{"num_attention_heads": 8, "hidden_act": "tanh_gelu", "norm": "layernorm", "positions": "learned", "init_std_o": 0.007, "learning_rate": 0.000737, "max_grad_norm": 1.0, "final_lr_fraction": 0.0}
MLP neurons of a small language model. Each row is named by its layer, matrix (up: input weights) and neuron, and shows model dimensions 0-95. Each number is 128 + 24 x the weight over its row's rms, rounded and kept within 0 to 255.
Before each neuron's rows, "fires in" lists the words (lower case) most often at its 100 highest values on Wikipedia text that the model never trained on. A number after a token or word is its count.

fires in: "with" 25, "the" 10, "alongside" 9, "outside" 7, "to" 7, "by" 6
L7.up980 [116 110 138 139 119 116 124 128 105 101 161 138 125 134 140 115 134 154 166 100  95 141 102  57 102 175 155 142 120 164 130 129 147 169 110 141 146 113 125 141 108 144  91 123 123 103  79  94 135 139 162 115 174 151 104 158 125 178 102 128 137 149  93 118 120 119  85 162 141 147 123 123 158 117 105 115 120 114 101  92 144 134 191 119 143 134  94 134 146 144 111 101 103 144 159 170]

fires in: "top" 17, "most" 16, "best" 15, "a" 9, "largest" 8, "hot" 5
L6.up941 [114 137 135 178 141 100 130 124  89 126 117 121 141 132 119 131 140 119 121 125 165 137 123 107 157 181 138 130 119 124 114 168 124 163 153 104  98 115  89 154 168 141 119 109 119 146 128 132 129 130 163 118 135 133 120 170 100 107 119 101 164 124 119 138  64 107 200 159 144 164 101 148 138 164 101 187 120 161 153 117 136 117 117 149 133 130 164 110 122 156  73  79 146 106 111 121]

fires in: "an" 79
L8.up845 [142 102 115 130 135 171 113 175 118 107 132 172 136 124 139 101 123 145 155  99 131  79 134 169 105 123 147 166 129 114 117 153  82 129 137  97 127  92 147 153 166 168  92 127 136 102 133  99 135 135 173 133 172 140 137 130  95  97  65  93 138 125 154 143 136 121 158 118 150 104 143 111 161  99  95 162 123 113 121 137 129 151 114 161 158 151 135 133 157 137 151 107 136 125 174 157]

fires in: "this" 57, "these" 8, "membrane" 4
L12.up534 [126 141 122 148 171 120 155 121 147 130 136 115 145 119 142  89 113 127 133 123 151 121 145 152 133 105 171 110 126 121  98 137 117 156 142 185  85 123 120 172 124 115 135 161  93 121 145 155 127  91 150 140 128 165  62 126 144  94 141 115 143 119 161 110 108 139 136 127 161  79 182 151 126 154 102 133 103 101 138 150 163 110  95 133 129 195 121 133 116 152 134 122 172 120 155  91]

fires in: "the" 43, "because" 16, "place" 8, "most" 4
L11.up407 [107 130  95 137 101 104 100 165 132  71 173 134 153 147 138 125 137  86 126  82 148  88 120 125 144  84 120 154  98 130 132 147 109 111 122 147 140  95 120 159 132 165 161 110 120 117 134 157 138  93 122 115 139 188 131 113  94  97 102 133 136 149 138 148 149  94 113 153 137 102 144 124 115 139  92 126 107 142 122 117 169 140 155 128 162 138 101 146 107 160 124  78 145 111 139 145]

fires in: "the" 29, "on" 21, "of" 10
L4.up520 [132 167 119  88  95 106 156 142 160 141 169 125 133  94 142 163 148 143  73 106  81 124 104 110 121 116 128 172 149 153 126 132 116 119 160 139 126  95 112  96 116 125 152  63  82 112  84 129 135  76 143 142 132 149 129  92 139 128 112  93 124 139 134 171 141 106 105 152 120 125  95 151  95  92 101 118 106 124 131 113 105 140 126 103 143 116 106 120 118 152 165  98 118 137 104 121]

fires in: "were" 22, "they" 13, "to" 11, "of" 9, "the" 6, "was" 5
L11.up979 [141 146 130 146 149 128 147 127 110 109 152 136 144  97 125 126 150 116 141 111 123 129 113  91 146 146 180 116 128 133 149 107 139 175 140 130 143 134 161 167  88 130  79 125  87 113 132  85 131  98 114 115 111 169 138 176 165 129  96 107 154 142 122 149  91 162 116 123 151 150  78 100 120 112 105 132 137 136 120 106 118 108 152 141 130 110 156 127 163 175 157 101 121 147 151 146]

fires in: "s" 34, "research" 7, "first" 6, "resources" 5, "information" 4, "only" 4
L8.up578 [155 124 122 138 152 142 139 108 132 126  93 129 110 136 146 135 138 100 116 123 116 165  95 107 122 113 105  90 126 107 116  95  92 134 127 117 104  68  94 125 155 119 101 151 130 138 128 122 141 152 107 143 114 152 125 133 157 128 124 115  89 142 195 145 163  91 138 146 146 106 161 157 125 130  81 136  94 123 104 109 138 148 111 139 145  75 114 150 122 145 116 131 146 118 113 154]

fires in: "of" 64, "miniseries" 9, "the" 4, "lyricist" 4
L2.up1010 [ 88 158 140 128 130 143 183 148 172 124 115 114 130 126 104 103 139 124 140  60 176 149 107 150  69 132  88 140 138 155 135 154  61 139 180  99 131 120 130 109 135 165 132 178 112 122 137 144 139 171 149 129 164 141 115 112 155 142 149 123 126 156 105 149 111 159 142 115 154 133 108  95 182 133 149 192 146 151 107 110 116  81  92 147 130 123 154 117 162 128 117 100 112 125 142 111]

fires in: "the" 48, "s" 6, "states" 5, "state" 5
L13.up226 [111 109 140 171 120 148 124 194 173 124 140 161 139 108  68 144 136 125 138 126 112 140 105 130 122 158 117 160 138 159 107 100 123 155 153 110 128 131 110 126 144 131 123 113 129 149 137 114 117 114 145  64 172 139 104 189  86 122  97  84 121 121 177 161 113 124 120 147 162 135 135 121 125 157 139 160 134 100 127 144 115 133 139 161 123 146  99 140 105 110 115 109 140 133 117 107]

fires in: "the" 25, "in" 13, "from" 5, "during" 5, "a" 5, "for" 4
L7.up296 [107 108 126 114 146 123 119 132 140 158 156 157 119 110 158 134 112 150 136 101 129 108 118 129 118  94 128 169 143 124 116 129 141 139 114 143 127 141 152  98 139 175 138  74 113 119 119 127 130 104 151 118 162 154 146 116  90 163 138 144 128 158  95 130 133 116 147 122 136 150 100 142 177 111  95 128 150 104  91  74 141 121 139 114 132 140 153 195 119 106 114 130 128 111  99 109]

fires in: "the" 64, "for" 7, "at" 7, "in" 5, "from" 5
L6.up884 [ 88 101 131 116 128 141 117 120 120 152 118 145 108 136  69 116 165 143 124 100 125 171 120 119  89 126 150 139  84 144 133 163  79 158 133 133  89 110 154 146 130 140 109 119 134 137 126 155 145 129 139 126 155 172 160 180 151 162 110 107 158 145  85 153 147 130 120 129 150 138 124 146 144 169 114 112  85  82  80 120 132 102 131 125 143 155 104 117 120 129 149  98  86 128 154 146]

fires in: "the" 26, "of" 21, "for" 13, "a" 7, "as" 4
L7.up25 [133 107 134 179 108 122 155 133 133 125 154  86 135 119 158 142 134  90 132  74 100 118  67 125 110 122 145 162 120 163 146 170 126 189 131  91 101 138 167 118 105 114 117 143 117 113 101 103 135  99 119 121 135 172 127 128 158 144 126 159 119 130 108 156 132 151 151 148 145 170 109 147  90 151 108 158  90 129  78 106 141 108 163 113 161 169 141 100 109 136 138 121 113 107 161 170]

fires in: "he" 23, "there" 22, "she" 8, "up" 6
L11.up743 [136 103  95 129 162 146 140 135  86 140 141 149 131  90 109 103 154 146 144 123 146  52 122 138  87 149 159 147  97 121 126 163 159 150 144 131 153  90 145 155 151 134 150 129 136 159 117 118 122 113 142  73 178 118  86 119 110 107 105 155 185 116 127  95 134  91 128 124 127 143  93 162 142 138 112 170 138  90 122 156 168 135 142 128 158 143 127  85  76 132 123 100 115 106 139 138]

fires in: "the" 91
L11.up586 [114 117 144 148  94 106 123 120 162 149 123  98 137 122 128  86 129 147  92 115  86 129 109 129 101 125 166 133 153 144 139 110 132  99 119 119 100 105 157 149 163 150 137 114 151 131  74  94 137 105 169 123 167 141 111 153 149 100 121 145 155 142 133 202 136 142 133 102 117 119 131 139  82 129  69 143 100 109 149 110 116  66 133 161 153 102 122 141 119 145 143 129 158 139 121 152]

fires in: "and" 31, "kor" 9, "usa" 7, "lisa" 7, "aus" 7
L2.up616 [105 135  96  90 130  78 148 126 144 115 152 141 136  96 152 139 138 173 141  94 137 119 125 127 121 158 161 143 137 113 118 109  85 137 163 118 162 120 100 124 165 153 159 148 102 147 147 161 149 122 140  80 123 123 138 125 117 146  91 145 149 129 114 122 144 135 164 130  96 154 141  79 110 176 138 109 118 157 100 115 139  62 143 122 126 107 147 119 127 124 132 130 109 144 119 134]

fires in: "the" 22, "of" 19, "a" 5, "situation" 4, "this" 4
L7.up325 [152 160 105 164 132 128 128 138 112 125 160 137 161 127  78 132 101  90 117 139 134 115  88 115 146 122 159 123 126 150 105 137 103 113  98 140 118 118 167 152  96 125  75 107 123 152 130  81 139  99 115  96 124 145  85 102 119 137 123 119 174 123 131 108 100 131 172 163 118 143 150 145 105 185 143 186 108 103 102 139 164 153 124 145 156 147 149 137  88 153 115 108 132 137 118 160]

fires in: "on" 61, "the" 17, "only" 5
L4.up848 [152 137 130  72 105  91 142 137 130 129 122 100 119 108 150 152 163 116 162 125 108 119 114 119 129 145  86 141 174 116 144 153 121  63 157 128 130 121 138 119 142 147 128 110 144 133  76 140 141 123 156 123 127 146 124 104  99 167 141 132 136 107  45 160  95  93 193 136 121 126 108 119 109 124  94  82 114 114 111  84 113 117 129 100 146 140 117 144 112 120 139 142  81 125 118 158]

fires in: "and" 75, "language" 4
L4.up119 [123 128 129 134 160 181 117  92  99 118 114 158 162  91 156 138 159 126 167 122 132  87 113 116 111  92 114 116 112 145 116 149 114 136 105  93 171 125 186 108 123 165 156 177 114 125 172 125 137 126 164 113 111  66 155 147 179 114 124 139 120 108  89 149 127 140  79 125 156  99 128 117 100 160  82 182 126  84 127 115 122 133 150 114 116 119 104 132 106 157 126 159 126  61 142 112]

fires in: "some" 38, "these" 19, "same" 17, "medical" 5
L2.up276 [117 164  74 110 149 129 101 125 180 137 157 139 113 131  93 124 110 138 121 141  97 105 154 113  68 117 114 183 149 106 109 117 125 131 113 125 127 139 121 146 120 187 128 118  94  96 112 173 134 101 144 111 113 168  98 123 129  85  99  88 132 138 138 105  73 111 143  99 162 105 106 126 170 126 120 147 124  87 111 141 132 126 119 113 126 157  96 133 131 134 111 141 114 147 123 141]

fires in: "had" 24, "have" 17, "been" 9, "be" 8, "began" 5, "cannot" 5
L11.up140 [145 115 157 164 154 100 123 162 119 153 117 159 137 127 112 123 131 122 135 164 134 146  73 173 148 158 139 126 129 148 107 160 113 129 124 127 103 141 110 145 128 190 126 107 111 146 141 118 117 118 152 133 112 167 139  97  49 151 106  97  88 109  97 163 115 118 136 126 144 148 111 148 154 134  92 152 108 151 133 135  93  82 119 148 121 137 143 136  77 141 161 130 161 124 133 100]

fires in: "although" 16, "however" 12, "when" 9, "like" 8, "faced" 6, "while" 6
L12.up218 [115 136 129 143 153 104 127 128 133 132 146 142 126 137  82 123 117 120  95  89 155  75 134 110 155 104 116 167 111 137 154 151 103 113 149 106 131 147 112 126 135 147 131 105 142  95 141 146 129  84 148 108 139 126 141 136 109 150 123 127 138 136 111 181 116 138 137 131 127 135  91 123 149 138  93 109 114 135 105 105 102  97 150 117 138 179 123 140 110 161 142 113 128 133 155 157]

fires in: "first" 24, "second" 9, "highest" 6, "fourth" 6, "only" 6
L6.up525 [162 142 148 129 130 128 115 158 102 112 107 123 158 126  81 130 137 140 114 112 114 122  99  94 102 138 128 133 102 146 117 148 125 138 132  83  96 149 148 126 147 141 140 160 133 137  97 119 140 117 183 119 132 133 112 142 112 125  87 134  80 136 134 140 116 154 185 120 199 135 148 117 168 181 114 123 166 124 127 114 125 124 117 114 114 138 100 102 111 132  97  91  80 122  97 123]

fires in: "in" 32, "first" 12, "third" 8, "never" 6
L2.up224 [173 104 117  92 157 113 137  90  95 119 148 138 115 143  97 138 123 149 144 105 144 142 144 125 160 117 117 111 132 125 111 115 128 149 109 107 138 131 118 137 120 144 101 145 113 139 119 150 140  92 188 150  96 158 134 131 124 130 101 111 118 150 144 125 118 108 200 150 154 136 154 133 135 134 120 144 120 127  90 130 120 107 120  85 123 129 109 143 106  99 127 117 127 132 107 141]

fires in: "because" 23, "to" 13, "the" 6, "for" 5, "notable" 5, "where" 4
L4.up444 [108 125 107 144  99 115 119  84 107 142 121 142 171 141 108 104 116 144 127 114 115 138 107 113 135 106 132 111  89 153 123 144 144 139 108 147 116 108 146 163 120 165  92 116 132 154 162 113 130 110 158 121 144 152 119 140 102 141 106 137 171  99 110 146 167 125 174 109 159 106 153 127 187 112 102 132 161 121 100 154 127 160  79 141 146 140 128  79 107  99 143 113 112 137 122 102]

fires in: "the" 77, "a" 7
L11.up472 [140  86 149 164 158 132  87 111  98 125  93 140 100 108  96 146 142 109 135 159 121 118 115  91 146 126 131 126  81 112 159 144 150 112 176 126 100 146 126 118 142 111 103 164 103 120 145 112 151 111 139 134 154 118 127  96 144 132  97  88 113 162 156 197 125 149 174 105 143 142 139 119 111 114 131 134 148 115 125  79  71 133 106 116 141 166 123 151 123 150 116 143 155  95 137 156]

fires in: "to" 18, "than" 9, "like" 7, "between" 7, "as" 7, "about" 6
L8.up603 [124 114 117 184 121 105  87 133 128  66  77 122 157 123 133 102 144  91 114 146 115 113 100 100 104 142 167 152  72 150 135  78 102  99 121 139 122 111 148 134 128 114 126 133 121 143 122 153 142 126 165 111 121 126 157 155 138 119 108 172  97 141 118 142 100 114 148 132 104 131 102 109 151 135  97 121 183 139 131  86 130  99 159 120 144 155  79 156  99 141 168 111 156 134 133 143]

fires in: "who" 76, "and" 7, "whole" 4
L2.up788 [126 126 122 143 151 151 161 154 154 131 146 118  90 127 159 119 169 166 112 116  94  96 147 144 156 169 132 147 116 131 129 136 107 137 131 124 138 128 111 139 139 177 136 136 134 151 180 136 139 119 159 136 157 159 110 136 128 131  86 108 148 124 117 127 127 132 145 133 133 150 120 108 186 149  79 107 132 136 102 110  75  95 104  86 145 125 130 138 111 102 108 131 114  69 106 101]

fires in: "that" 63, "this" 6, "one" 5, "team" 5, "who" 4
L8.up730 [111 116  82 148 131 117 145 112 139  90 156 126 129 127 103 108 184 142 112  81 105 119 140 106 130 133  81 119 122 102 122 155  84 171 159 133  85 146 158 157 152 132 119 133  96 150 160 120 143  94 152 116 118 151  81 154 127 133 119 131 170 192 142 158 111 139 171 154 142 132  98 137  90 141 105 151  81 174 113 113 133 104 117 142 104 183 180 160 125 152 132  64 131 130 126 122]

fires in: "an" 41, "each" 14
L8.up482 [128  97 133 106 159 138 124 137 116  58 135 162 136  95 101 142 145 138 103 131 101 108 130 135  95 123 158 104 123 181  84 152 107 102 132 101 128 119 111 161 142 156 103 113 135 104 149  86 142 140 157 136 114 180 110 145 110  96 101 110  95 139 148 108 148 144 133 113  99 125 146 137 132 103 104 126 105 146 118 124 155 127  84  69 123 116 108 135 106 161 140 119 106 147 110 136]

fires in: "the" 21, "first" 11, "s" 8, "appointed" 8, "as" 6, "also" 6
L8.up619 [170 100 147 118 134 106 168 104 119 109  89 149  97  95 144 132 156 157  94 128 149 144  48 120 150 111 104 121 133 148 111 110 145 185 162 112 136 126  96 167 145 166 143 110 142 119  80  91 133 149 125 141 178 118  97  98 133 107 128  89 129 123 134 138 104 156 164 174 131 168 146 152  93 126  92 148 132 112 127 102 132 104 144 116 138 103 121 111 132 135 127 108 160 142 106 167]

fires in: "and" 61, "or" 7, "the" 6, "born" 5
L8.up405 [128 112 170 124 121 138 130 145 151 197 104 133 133 136  87 128 144 133 119  96 157 113  98 152 116 164 125 108 124 127 145 130 121 105 147 112 165 129  99 105 118 201 125  95 135 145 125 151 148 159 141  80 165 121 147 121 112 145  53 116 142 149  71  94  79 116  93  91 151 143 127 126 139 158 126 114 157 155  93  82 105 121 153 152 150 143 113  96 164 167 148 149  78 158 105 155]

fires in: "to" 48, "would" 11, "who" 9, "cannot" 6, "will" 5
L8.up629 [139 123 116 120 135 115 116 132 132 133 116 141 133 118 140  92 190 178 117 107 102 119 135  99 125 173 119  76 173 128 138 140 100 141 175 143  82 132  85 108 106 131 114 140  83 120 108 149 141 104 156 137 124 134 141  93 101 113  83 141 146 181  96 115 124 142 149 143 125 149 113 147 143 116 121 144 113 109 103  86  80  82  95  82 128 130 114 112 154 147 129 117  97 153 131 111]

fires in: "the" 60, "a" 13
L6.up262 [129 148 113 150 126 129 108 137 123 111 155 139 164 120 105 136 141 114 132 120 110 150 138 133 120 168 158 116 110 103 122 144 116 119 138  98 133 109 104 156 146 136 137  98 106 134  97  96 142 133 163 121 141 132  99 168 120  80  80  67 174 105 140 150 115  94 154 117 104 167 167 130  91 169 116 154 123  88 127 155 136  90 152 165 137 158 137 157 100 179 113 118 111 102 104 132]

fires in: "in" 38, "same" 28, "that" 10, "on" 9, "following" 4, "free" 4
L2.up126 [131 121  99 101 152  96 171 165 149  95 157  95 113 120  95 142 107 112  53 137 142 110 142 163  95 141 140 122 133 197 118 140  88 140 175 142 145 137 109 130 131 138  95  97  98 131 134 168 142 102 110 109 124 155 113 124 113 158 108 121 106 122 156 132 150 118 131 130 112 122 113 172 156  86 124 145 136 120 103 134 150 159  83 100 132 121 126 164 141 160 136 132 138 121 113 106]

fires in: "of" 25, "in" 25, "battle" 6, "team" 4
L8.up94 [105 127 162 155 140  58 115 162 152 140 129 131 103 122 128 131 131 110 123  99 126 117 113 158 104 121 123 115 152 147 121 113 110 159 172 100 143  91 146 103 107 154  95 112  78 152 107 129 138 114 147  86 158 144 140 133 112 114 138 138 145 145  58 107 111 129 161 100 118 116 129 102 163 140 167 155 142 109  73 111 112 126 136 139 128 134 108 172 133 120 155 154 127 111 107 137]

fires in: "the" 21, "served" 10, "serves" 8, "archives" 8, "albums" 8, "episodes" 6
L2.up461 [160 183 128  95 141 132 105 114  97 162 138 150 102 136 143 130 132 131 174 110  94 121  85  98 107 159 107 164 132 102 140 148  99 170 133 135 138  77 144 168  98 142 128 116  74 138 139 143 145  97 134 132 122 105 120 146 120 132 122 115 129 135  81 127 139 131 149 137 159 156 139 123 109 100 151 142 118 149 135 108 114 117 122 107 123 144 150  99 114 170  97 130  88 111 154 153]

fires in: "she" 26, "and" 11, "he" 10, "they" 6, "then" 6, "but" 6
L7.up975 [ 79 106  89 110 141 177 128 127  78 134  71 162 132 132 141 107 112 112 119 136 174 127 126 131 134 101 108 110 159 134 118 110 105 152 118 150 119 121 170 135 137 106 127 125 113 137 175 210 157 118 160 107 129 133 185 164 129 103 143  98 167 170 116 194 132 148  99 127 114 151 137  73 114 128 100 136  95 135 132 110  94 112 149  80 133 144 132 161 128 138 123 122 111 141 163 112]

fires in: "the" 94
L13.up197 [101 137 140 157 116 156 121 178 101 156 112 138 180  97 124 153 112 103 146 107 129 116 124 161 100 117 101 130 138 130 120 129 145 157 127 131 101 148 104 149 160 122  81 123 109 162 115 141 129 132 173  96 123 114  83 172 108 118 136 103 145  84 114 169  79  78 128 121 116 150 145 127 128 141  90 161 170 101 101 125 154 120 120 113 142 124 143 119 117 147  97 129 104 126 125 109]

fires in: "to" 42, "in" 16
L6.up19 [138  95 119 137 119 118 175 133 137  91 171 148 135  97 124  87 127 128 136  78  88 152  59 123 115 135 147 135  73 144 129 178 130 181 129 109 134 101 141 145 127 140 129 152 135 114 106 128 134 116 155 144 162 125 130 158 109 151 146 186 135 169 117 133  90 104 127 121 162 144 119  71 142 133  94 110 113 109  61 136 157  91 133  93 156  92  96 140 127 122 157 116 132  69 108 141]

fires in: "in" 38, "and" 15, "on" 9, "the" 9, "by" 5, "to" 5
L8.up505 [107 120 154 160 118 154 113 172 103 122 134 107 114  88 144 131 163 127 160 107 150 153  92 156 157 112 119 108 167 135 133 143 115 133 132 101 117 131  99  91 118 118 105  80 147 171 109 137 142 110 156 100 165  99 110 128 125 116  92 124 122 144  96 115 100  94 112 148 109 125 117 148 138  78 119  77 128 201 112  82 153 144 156 143 146 125 142 130 178 172 160 158 116 122 158 138]

fires in: "in" 73, "the" 5
L7.up483 [124 123  93 147 124 127 110 132 121  95 153 113 124 125 127 103 111 125 148 122 103 130 122 132 115 143 117 129 141 166 140  92 130 147 141 110 131  83 144 135 151 181 136 130  40 133  88 114 140 142 135 138 140 155 134 151 153 152  92  93 135 137 142 143 103 134 132 126 158 148 102 102 180 126 157 112 141 147 114 126 142 153 148  93 119 123 111 126  88 175  88 126  95 122 116 132]

fires in: "an" 72, "ancient" 6, "unanimous" 4
L12.up735 [138 113 144 153 152 105 109 146  91  85 126 131 111 133  94  85 132 126  92 126 134 106 160 122 106 126 140 131 152 169 112 129 132 114 107 116 161 158 191 145  94 160  96 136 126  82  78 122 141 144 159 146  81 162 131 138 128 145 140  98 109 105 144 117 117 132 156 135 109 114 119 141 125  92 125 145  85 125 150  84 145 107 117 120 148 115 100 148 113 188 154 101 141 134 124 184]

fires in: "he" 39, "hearing" 7, "heart" 5, "hero" 5, "moderate" 5, "she" 4
L13.up254 [116  95 110 141 115 107 156 140 101 103 135 143 188 102  97 120 112 164 151  70 166  86 139 118 139 119 149 131 124 136 116 143 143 148 172 142 170 157 122 118 114 141 118 150 109  73 104 113 137 106 202 126 130 101  94 112 122 152 110 124 113  96 110  84 126 117 174 131 114 119 147 133 136 104 147 167 120  77 108 132 140 122 169 149 122 142 172 117 118 152 118  95 149 128 150 106]

fires in: "of" 29, "in" 17, "during" 12, "from" 8, "for" 7, "to" 6
L8.up804 [137 141 137 120 173 122 132 135 160 177 123 156 116 116 144 153 118  79 110 108 166 175 118 100 104 108 150 109 118 126 133 147 138 150 116 115 151 103 143 148 145 106 109 117  96 125 113 134 148 105 124  97 136 105 133 128 111 122 123 138 169 181 111 126 122 104 131 138 147 118  93 107 141  94  93 134 137 146 145 104 131  58 139  82 139 114 130 165 129 123 141 126 119 102 132 137]

fires in: "the" 55, "us" 10, "a" 4
L13.up84 [135 137 115 117 123 162  91 130 134 109 137 196  85 106 153 140 116 109 116  72 104 147 110 146 146 131  88 150 135 136 132 154 150 156 155 152 146 118  92 120 145 139 135 118 114 141  81 130 137 124 123 120 137 139 101 164 115 128 113 126 162 107 115 189  84  60 127 118 103 154 121 149 100 125 127 152 116 129 121 111 133 103 146 115 138 105 140 160  95 129 128 127 126 101  70 140]

fires in: "of" 41, "in" 25, "with" 9, "as" 7
L11.up120 [135 126 138 110 110 162 117 132  86 137  99 135 126  92 102 108 134 166 152 124 124 167  90 159 128 114 120 128 138 155 151 123 114 179 156 105 154  98 156 121 139 160  86 140 134 130 120 155 127  74 129  66 140 147 169  99 163 128 151 138 149 151 127 141 127 120 141 131 150 111 144 134 110 102 134 104 142  92 106  78 133  71 129  81 184 110  97 110 119 124 118 142 117 125 140 149]

fires in: "and" 78, "or" 7
L8.up798 [134 118 106 151 157 120  81 152 100 116  96 143 111 109 123 144 144 107 129 107 149  91 104 151 141 111 119 106 163 136 118 113 164 130 118  69 154 151 137 132 129 174 127 137  79 161 117 163 128 148 132 129 105 118 137 163 171 104 132 143 124 126 125 138 115 189 153  99 134 152 155 149 117 139 109 125 116  59 134 137  99 141 130  94 151 154 115 149 131 172 121 125 123 174 123 139]

fires in: "a" 25, "the" 17, "first" 9
L8.up613 [108 115 137 149 163 151 111  96  65 122 113 120 139 129 121 158 133 138  98 140 138 138 106  96 159 141 129  75 129 177 117 141 121 166 128  66 127 123 115 144 148 101 111 135 134 129 106 111 152  91 111  98 126 142 119 162 141 142 135  83 114 134 116 131 129 131 193 149 154 138 140 128 128 144 161 121 123 107 127 119 106 107 135 112 131 161 103 121 152 153 129 115 116 112  88 144]

fires in: "had" 37, "has" 16, "and" 14, "have" 8, "of" 6
L8.up795 [110 110 141  99 182 109 140 126 107 137 143 147 112 126 114 103 128 140 123 108 143  91 135 201  96 210 112 170 112 164 139 149 105 145 139  75 135 130 133 134 104 131 102 122 115 103 145 134 130 126 133 161 124 102 137 154 107 148 138 131  96 138 106 160 135 112  94 119 175 107 141 160 163 103 111 152 135 135 132 116 123 132  92 100 129 166 120 130  93 112 158 143 138 136 138  88]

fires in: "between" 26, "to" 12, "if" 6, "nearby" 5, "near" 5
L2.up934 [185  96 151 106 127 148 129  81 113  97  75 109 158 127 119 116 174 112 130  45 120 103 122 135 105 133 148 146 106 143 125 114 132 105 163  94 160 121 104 158 164 151  96 119 128 118  92 144 132 123 125 114 169 176 141 161 111 119  92 140 133 149 116 142 139 117 134 140 140 162 125 139 179 141 117 130 136 136 128 132 135  75 103 137 151 126  96 131 127 146 141 134 146 144 126 178]

fires in: "although" 12, "though" 12, "however" 9, "whether" 6, "such" 6, "which" 5
L2.up105 [111 114 144 147 160 109 182 122 142 143 125 117  84  98 153 109 154 125 128 113 133 126 136 199 108 169 125 124 123 151  96 123 122 129 147 141 153 144 100 104 170 146  96 116 150  89  95 117 139  89 158  83 136 152 128 127 128 135 125 146 118 142  85 137 128 166 109 186 107 113  97 137 182 143  56 146  95 163  98 123 107 138 154  85  89 125 115 107  97 168 137 152 163 149 152 152]

fires in: "for" 47, "the" 35
L6.up13 [118  61 144 150 134 118  87 106 103 123 151 135 115 118 127 132 171 120 118 115 113 101 114 146 109 111 168 146 109 137 123 146 131 145  91  90 110 115 108 164 114 122 138 104 123 100 158 127 145  87 115 126 142 163 154 132 126 139 114 119 153 150 134 136  89 166 132 132 180 120 147 115 138 100 120 133 131 107 132 111 142  72 141 102 140 145 131 127 125 152 144 105 132 135  95 123]

fires in: "used" 24, "use" 13, "served" 11, "serves" 8
L2.up1011 [ 90 114  97 104 148 102 116 118 109 137 139 160 164 145 126  83 133 123  83 139 107 133 127 126 113 117 122 147 119 127 125 149  93 149 119 133 112  95 158 190 162 114 107 102 113  78  96 128 136 156  99 121 146 145 132 159 124 131 130 143 112 124  84 103 172 121 115 166 135  67 107 145  99  88 156  81  90 156 138 105 133 127 174 127 136 129 139 112 149 141  92 175 109 158 150 172]

fires in: "which" 39, "species" 6, "played" 5, "organised" 4
L2.up914 [128 118 104 158 135  87  66  97 119 118 131 113 152 136 144 135 154 147 124  96  96 162 139 179 124 100 193 133 148  89 103 121 105 165 147 119 146 127 160 103 146 113 149 127  83 125 130 169 142 114 144 128 156 122 104 140 145 135  90 131 114 120 136 121 122 112 115 115 143 107 112 143 164 118 156  63  93 141  99 111 126 101 114 162 109 112 101 131  64 136 167 148 128 133 144 102]

fires in: "use" 18, "using" 10, "used" 10, "replace" 5, "depicted" 4, "built" 4
L2.up778 [131 145  97 131 135 168  97 114 120 162 149 143 111 164 117  79 139 129 110 120 136 114 126  86 126 119 126 159 123 133  83  93  98 110 110 129 103 141 145 143 128 150 179 116 102 131 114 129 143 141 122  99 110 129 162 121 132 144 165 166  48 120 102  90 125 120 153 134 179 140 101 152 140 158 130 120 124 114 139 122 117 159 143 148  89 141 152 157 130 144 155 143 173 124 151 191]

fires in: "in" 58, "of" 5
L2.up59 [126 100 103 155 171 146 154 134 132 141 172 152 130  74 151 111  82 159 193  96 145 131  73 155  80 159 131 133 167 151 140 121 125 162 133 118 107 104 154 105 169 122 113 155  95 130 144 110 152 113 109 118 188 112 162  90 146 124 113 140 144 140  78 136 107 162 127 148 175  91 122 114 121  89 135 165 108 160  98 105 152 118 117 138 129 137 124 149 143 109  90 101 125 104 123 191]

fires in: "the" 25, "s" 20, "his" 8, "a" 6, "first" 5
L8.up223 [150 142 118 158 138 119 104 170 102 158 128 121 150 145 122 127 121 104 175 142 154 135  95 152 145 164 124 111 132 135 126 150 105 131 126  87 151  99  85 150 155 141 122 109 142 153 104 112 153 126 165 150 192 118  95 167 134 116 112 107 153  72 148 144 126 139 152 151 108 126 151 132  83 132  91 179 106 113 137 137 130 121 124 158 145 158 129 152 109 166  81 102  85 123 122 183]

fires in: "that" 37, "the" 18, "which" 10, "to" 4
L13.up808 [129 103 119 176 114 111 162 130 120  87 111 157 153 109 137 137 157  85 208 104 108 155 124 116 113 133 142  96 129 114 141 138 147 133 133 166 104 134  94 111 132 100 122 123 112 134 161 135 137 110 134 109 146 139 109 114 120 111 150  91 106 132 129 158 120  90 135 148 108 125 111 153 102 153 109  91 158 132 144 129 103 149 172 143 148 120 147 145 140 116 154 170 131 120 139 152]